config.toml
d_model = 768
n_kv_head = 1
positions = "rope"
optimizer = "muon_variant"
schedule = "wsd"
MLP neurons of a small language model. Each row is named by its layer, matrix (gate and up: input weights) and neuron, and shows model dimensions 288-383. Each number is 500 + 40 x the weight over its row's rms, rounded and kept within 0 to 999. Numbers have three digits each. A neuron's up and down rows have the sign that makes its largest values positive.
After each neuron's rows, "fires after" lists the tokens most often just before its 100 highest values on Wikipedia text that the model never trained on. A number after a token or word is its count.

L2.gate733:485574474492550488505480542507472461484528509517523503491534516454480490494520508477532475493547539504436430476539452462463503494512497530520461523545510458528545556461511475526562465523529491424474457517493480505541466523535465488499493482498462462508508485602391498546477495543469507496
L2.up733:487518442482513510434437524530403433494391502479478556445514491512499509427533487508514544509481487498528491561505532526568470472510559553577491423507482547560524530526505475501562520474537519467472476494573532526557533461502489505520459535526537481456504408472489428484483522464574536490
fires after: " |" 44, "---|---|---|---|" 33, "\n" 8, "|---|---|" 6, " chronology" 4, "|---|---|---|" 4

L2.gate754:457430505467512505522570565533520484446535469564568532467467489579462488539529472533521549525455462539547428479532513480479550413445468483481504474537453488454484542461465520480520556446514432543524479487554548508496427515481565514493513490516558516486449514533503509512507526523491408573
L2.up754:539558522534550508563560421519512460508519438514508485573558495438506443579476494539431472492358420439585473543488433518493468478511456534482513529504517477500527409551489493472550499526557531492583437536529461506570473477465477438549555473489506466477503557443512540483432538491522475461
fires after: "\n" 51, " Italian" 4, " |" 4

L2.gate1379:478535494476449495582551500544485508543479457534512528453469501489528534423558445543508493450564510395453556469493510523530441508441513587511559506400532518550445473528448542489479496526425520501369507439501386505464479482487449518510499507537576541571469444525496496439487584544526552419
L2.up1379:575511460484485503551490516510459477534497447508517465477520543498531533506442480396475475396563516468479482502573548527438491532440508570554563528397474384475500484544421529539518492539527528545481453525531465493529485475488468452490421518530479485542480447517546554502436535496530506528
fires after: "\n" 46, "-" 10, " is" 7, ":" 4

L2.gate315:532479435494538578486555430541553494500465456478561506462454499524501546394484437536446484474547491519496455447544478520458505518526493416492465536481562461492529499571530485498424540496488558547483536527546513531498480508572517488508415477539475513519548519502499458475529519541483493481
L2.up315:496403455485511504440501478541546576469505473464583507483457565533527540482526465504569385547457484537493471519481505527453539575523440445473493482453541492521462538524436509497422505485471557519489505508506514480502435539584514478482395542500525535486543473470475418547473485524455542512
fires after: " and" 26, " " 17, " but" 10, "," 10, "." 9, "\n" 7

L2.gate316:512502504477442474474523520478473466540533548437514476460511508429589471557473522480470461522499516497490555529558531422506548504508512519426544446482489385465486486474555470508490568491565484505509461495559552431492499531487508521441459521498537500490516514593552522520565566541516480482
L2.up316:483429515447534488512505568605485477525512434488529448527494508445546454507510591503482456525442478480601515501506486498513491523500533448527485438508518479479490424462512482549533546488475480516517472459501532446506461517507584487466519461554511532512471482569552485532476476538514509512
fires after: " the" 42, " 1" 5, " United" 5, " U" 4

L2.gate1544:491485439552534558504505475545552530492477545510497463564507504444485425494514517477480485493566584481461548550545489468587510499473499436564546536477460459466474530502418503417507556542522447565540521515489551542452449482430520455461452491493486496503475519526503417415499372591499521536
L2.up1544:526495529423466522490511523493529485488489452505448466524527505541518474534535469501461403503548568448567558537502481568528585408486526415517531484516488475498521551515510572556525529492496509464436579480469528492472453536526443585451515533545544491467521521493540457522565528553519606409
fires after: "\n" 68, "." 4

L2.gate397:410510475537527453503552443532536500500438458489528427490483527492476543464515482528520436486499514458486458601483489539553462452410516504549419542474536477470434549437443487504544458462516496496501388525482580440493473560538489434448506504552482513530567496405480472466439501458516598467
L2.up397:502505532433468486509488491511539483530532604496505487475468508498491542459563467430542497506539513547528547530560432490618558419461492543477496560492511518453504490523501533496499518501482480513462516508486495490538471549493505527446482491509447528510475432480537449464535462552488511494
fires after: " =" 52, " " 6, " |" 6, "\n" 6

L2.gate1762:500448468485504558532479551540498542512483521506523485512436551491512419456523448480513454487521464578457502496488474540472498509488482432504514488524561569521525438489481553512426490531531562479474475450462467515547464444439475514525513473543482488470592521461469498459512465519567500426
L2.up1762:492500569457508487492455513503506480500557540568511576498481520450479512524543456487468452389465531534524560537472385518474476473518442532477562486545524553457459517484428561495521523592501563497541431479547478454530544546585477498499495548484532486395577515522478508544540483549507490485
fires after: "\n" 70

L2.gate1007:391553472546485546470496512468552504535528566517559521488515518526471553494534581547493489491550487537541536457510496456535509529397514591543543509519491439534509570447530509572469422475568496450456429513503508484528503468565486559588521454446501456520604523535470530478428550554450523490
L2.up1007:555558527436499532412562536485502492523409541539454504508399539483555474535545561509491557443484517485539484498443464452587545514558497479555434498548490455474427495446422446452568505461542537512564522505515505558491490478515532556455581440456474521558458572439501516405553493486441512464
fires after: " the" 25, " a" 12, "-" 11, " A" 5, " The" 5

L2.gate1321:481452478530499588453543491521474493566438547509462441566593448501471513493545460506485481412531493481489436530525460516482566516456438520496517467507472529492474453516480464459483514528464478529500537499480546548486466505470467510442563476528474522474448454500512527561511434485528527540
L2.up1321:521509565587507602463565474452489473466523549501542427535521466508560423490471463524474495480513514395478443549563445495400562504508492494478518452434513530519486487489486489463463455523488523544449439497450512593540478492509543487503440557558470504554511491503417517459505534506538489496
fires after: "\n" 58

L2.gate485:533488512418477467591475551497489481411487506511517497551455451492499506463504526532498607557539485502501492540557504502540451439494427460488515496538438410480570505522472502487476502506521522434481492450538509467441467443474497490504503513564472542529511458470485519574532535500528537566
L2.up485:481515579490486448505513470532462512509463526506433418580445515514480551518480524440505467484531538554534617488520511546460486526486486384533452459525543520433529532532493452514496484456513512531460552474539488500473504447514529467444521511504443466457524472483492457575531519503455577572
fires after: " |" 70, "." 7, "---|---|---|---|" 5

L2.gate1527:435546440549532524505530521482526515552537532533423486508517460480469463482476500519540528461515444569549568483476470480463435573476503564537512491531478460496494491433528551461604575499562487488544437513558527478461540478486467474420520423474488480526502518497489528505483510541471538476
L2.up1527:542477570401497534508456509572481511489539427528493514457494568547556491497473537514441537533518461491522518579481509460570560546514506466428514504503502521502494509487501462598521548542515435532439582519491480545497477450502534535507500514507496500520501518498518500547534511494427545474
fires after: " the" 64, " each" 10, " The" 6

L2.gate1906:537490462498552487416524504472454515555504476553486483475547500493551502563531573462488564517500484496480509415556505525477466558574551507444475455503446528502446557540491526535520578495479510493542512480535564537553501440470517520512445535516498421360455487477547503452566479498467493548
L2.up1906:455511470482478530465455519453429382509543542521534521525508508538498543438517558504499556518482500535492511485483452531530472493528540514466433448459446546441467549507509499550438563532442533547581490423515499500558512514517513541535507529483530476533499545507519440507530465495552499542
fires after: "." 22, " the" 15, " was" 9, " his" 7, "s" 4

L2.gate1968:512430477489545486581507505459518494465510518500441537519451462503509509512454526510499475489516565456542500465494519450536492444460547511441539501450530475469580475509454619478416533505479497543487423473507486484484431536474560516487546465504515406508577484407502528504486440488504448524
L2.up1968:483469542471549502483486521432567508541497478529469477502467456517530543494536513499465469562480518526517510518480478505489523407499509471479555571476543449519469524459615573515524462541548473535488448572553586546539496506538492510488445558543552466472496485360535466457525464546560516451
fires after: "\n" 29, " is" 28, ")" 9, " was" 8, "," 4

L2.gate2023:552543557473547496519486444519535430522525562516414493597566510556486540477490475518450458485506476451474523468520504492534504495438471500530499479525488463484473469501584521510532494480520491558493458456519469466505544501465498517507530518446448473537428430526556406487462581591452480504
L2.up2023:516473503542503466538494533558516379484431442493438441452590529522507448449417554570492533455520505429496581483421504486547477522495469516478545564472516459507471525500522515461514566451509484533562475464528576509451604491417541488426514532431455459456481455459480521508416485624521433436
fires after: " the" 76, " The" 13, " his" 4

L2.gate1779:476465386481518536505477449512348466556536570538504571476475583496531576505553485496469582483494629481469526548504500442484505519540511512522520566533516479494439443520516528519474476577499488470487552480572528514514486512498495506468469484449542482467508522517581572538450465482574510522
L2.up1779:465447454536592548493492523501464461477527463462491512502509558546554484463547469486514500463480551393462512531508524441461542484515506513497534514403610464525504493544535532520456492389572554555500542502572505451474462462504491538471509464445446490528504517417483501512462510504512470478
fires after: "\n" 64, "." 4

L2.gate1275:482513505493519487473599453485506453478482572544555485514495536502527532509517527530534483513490545468549412474497498534467456475463470520551481519497524466541465464416463542552469530529524537522487502488541498483495500504517558421518540477574472483539455510474575505515506440514457518564
L2.up1275:509460528464527380382552525523496431519463464493555496533483503510474562586563512489467483483478571552497511442588507492464417480497498468485514451617512535476525508479478473489519576586548482521440491478437484465451504473505524432432466511457529458505521528480484481496499506543512516501
fires after: "." 60, "==" 4

L2.gate920:496546469479546500445494487570474450520517514545551551489477488496480548504518468516476546510576488538562510472485513470474474517477494441466489457488495498542476469465443550556461541550575508445537486479527459502508489509487516404508543509478519503530485454481479520419492599494432465588
L2.up920:554516507536531509501534537502471492507532475539456563488542499460479600500419539534472536500485442471482488395450480485591544487461512486492561478429473533480515559548533472553596487469513492496546487488544491445487566529461488527493497457549583446460433520549523510496585452550513481555
fires after: " the" 50, " 1" 13

L2.gate1147:416491403500506546496520519561472461537435465507514427559486449474464553508511554518540553387493502457542552434519517446440472602537480443395502476458545531531473476527462490545531574494512481432486476511510427488478503469532488490469459485546530402526485526462491483444476516529471519496
L2.up1147:526460506473517536465469505542488499525492519516536477571524494445546464433470535480493531612399469470506490493524421525535441522492526514446503548530491430535593543456519463536439506492518593479534416479494537537513549506454468425565549494466431525494509523595533514461527500507508479469
fires after: "." 71, " |" 13, "\"." 6

L2.gate1120:535487495534513477544468529503449525490558504546492485566481530508488459488542446531494534540544477515538469448443465459594533479530423516493554483471430485432499523450548499525613417550502510479527559496546460486545538387519481525465486462497461495478449543411547510509478529498495564465
L2.up1120:555436561519483480483447491533506510512499463493433533548488516555490480496457480467561525473545551483528579473439476548496581508542446434479565456471427526468495351452508497526531444474507519437512575499520485455497491439511435486529460555525523468510441581413529520501504530528521519443
fires after: " |" 30, " the" 15, "|" 5, " of" 4

L2.gate1087:477555534440500440555550422463457448547484501478439499448414528476460490487533528512551493487447534482467547518494546553517502447531510531445550502475512539553503458512508456454551457483453514551475470439466551515543462477546488542471462512476547398587557490504537547519457497452516508423
L2.up1087:413523507509497504560481507480432430481422488523454473391422472527471518461518464501525524478593539468414504553584509582504442525472470460489499413468491475515470486528466496449567548521496443493544427416518561500515479471443546505506440528540489483473469520493488561467530481476506525473
fires after: "." 70, "\"." 8, "\n" 7

L2.gate623:526430505515438517499517483561556490478533461556472539537466520625496503550502526537488423535487481445530592514427425547528495539463420462530502433496500490518478533563474525610474485521529487532455500480569465495469515470498557411506597539484487433479539496426462569500467434517479476505
L2.up623:547476542541546521501457463469461517487545393523451503480492507616497502587444471552416427537506474467519552474467508511475514523540465417527495532456424445471446467484504510541513542478519513510450444390475492473504525513475525452504575453519512445409557520512447530456520531549481551523
fires after: " the" 44, "s" 9, " its" 8, "The" 6, " The" 6

L2.gate245:456431516461478487472463533461516438492505478487422503446555511546534469555535457509507455490522550509506497528499514444478492474490503517501439484480491477516514502507517478421506420502454519500509502436563553591495493570429403407432479502535556463513466583494433427508524524566497429542
L2.up245:479489513474476549492460492556511522522559449551417432528474493512522534474431474549522498495471547482546440470527504500489519495501555530487483432477484493514491525509483502493495505518493520485525487469531490557527497485514495469452484536552515458445477530536538487528554430430491614442
fires after: "," 28, " (" 16, " " 14

L2.gate206:477455498379510500532479500462501531473563500559551519484471465461565399442482510511581549471526569513494480543527557542459473480494516557432528562537496391478483525526560512441521473503483521496542488417516518488528535539478515499519508472471539514468541515530482430573471560559537572472
L2.up206:498516488461545471447470515504512473514520553567504487558504460478509533550509488504494501460486548463486481503537526518477436524454558556547526509445439430526506549511493489536516505508469450481421401463506579495550522546470538512587481492497480512514464493549504485527569458575554552499
fires after: "\n" 99

L2.gate1027:504454450572531507578524510548500570499502492452477397544510498473493483478451527562530458529512497573484554503498485514490530536448527512459453478522507489541518495518521526501514466459471487414485529457472500504480639450514521402502500484478514504479492535509553527423475535454509475496
L2.up1027:434516467529500525490541507509553488470453492472506545511588472511518449500482586547477471508480502546495529535518498474509502435515510525524455532566533508542504463495516493566464545572442492494532420476515480506543591470434547448529455415517431534528476526543461459516489456483470412512
fires after: " " 53, " |" 13, " U" 13

L2.gate49:513523492507483434556469480431575457512497554550512479502583505516532459493520471534500463452563439474530461501486462436510533538439501476532486506432560567540484534465500455545486505529567437525524525532482461525508499544465536516490490452527500510510502560530547584473506495509507485496
L2.up49:559484497492468451505538501539481474549516461573540454551553552492449551557427460530499495500573433434487481493466444490502471449553491516508494475455493521511544507555540505547540515542522531540522488503545502532409454511507473507503414456563537471508506532485487532533511533506543546458
fires after: " his" 31, " her" 17, " the" 10, "ato" 4

L2.gate1505:455451476521548575462523491446549476469533429483572442510486606521492459533462451454503552481499445463440521518533504436476518515542464526501490557451513503562523473546517511584541503436516526445551506531498603526471457518556566506502495509574524458448507578456560492490481552541469517536
L2.up1505:482517463486488475521503526577462407461554466455468551551527527452522480509524466540543484572458545506512496618496424523522528419486481523483464434466437513536490536491509481482473480493490515538567444427500497473530485520533427422527534502513548482399612465518553450528565548484509507472
fires after: " (" 56, "\n" 16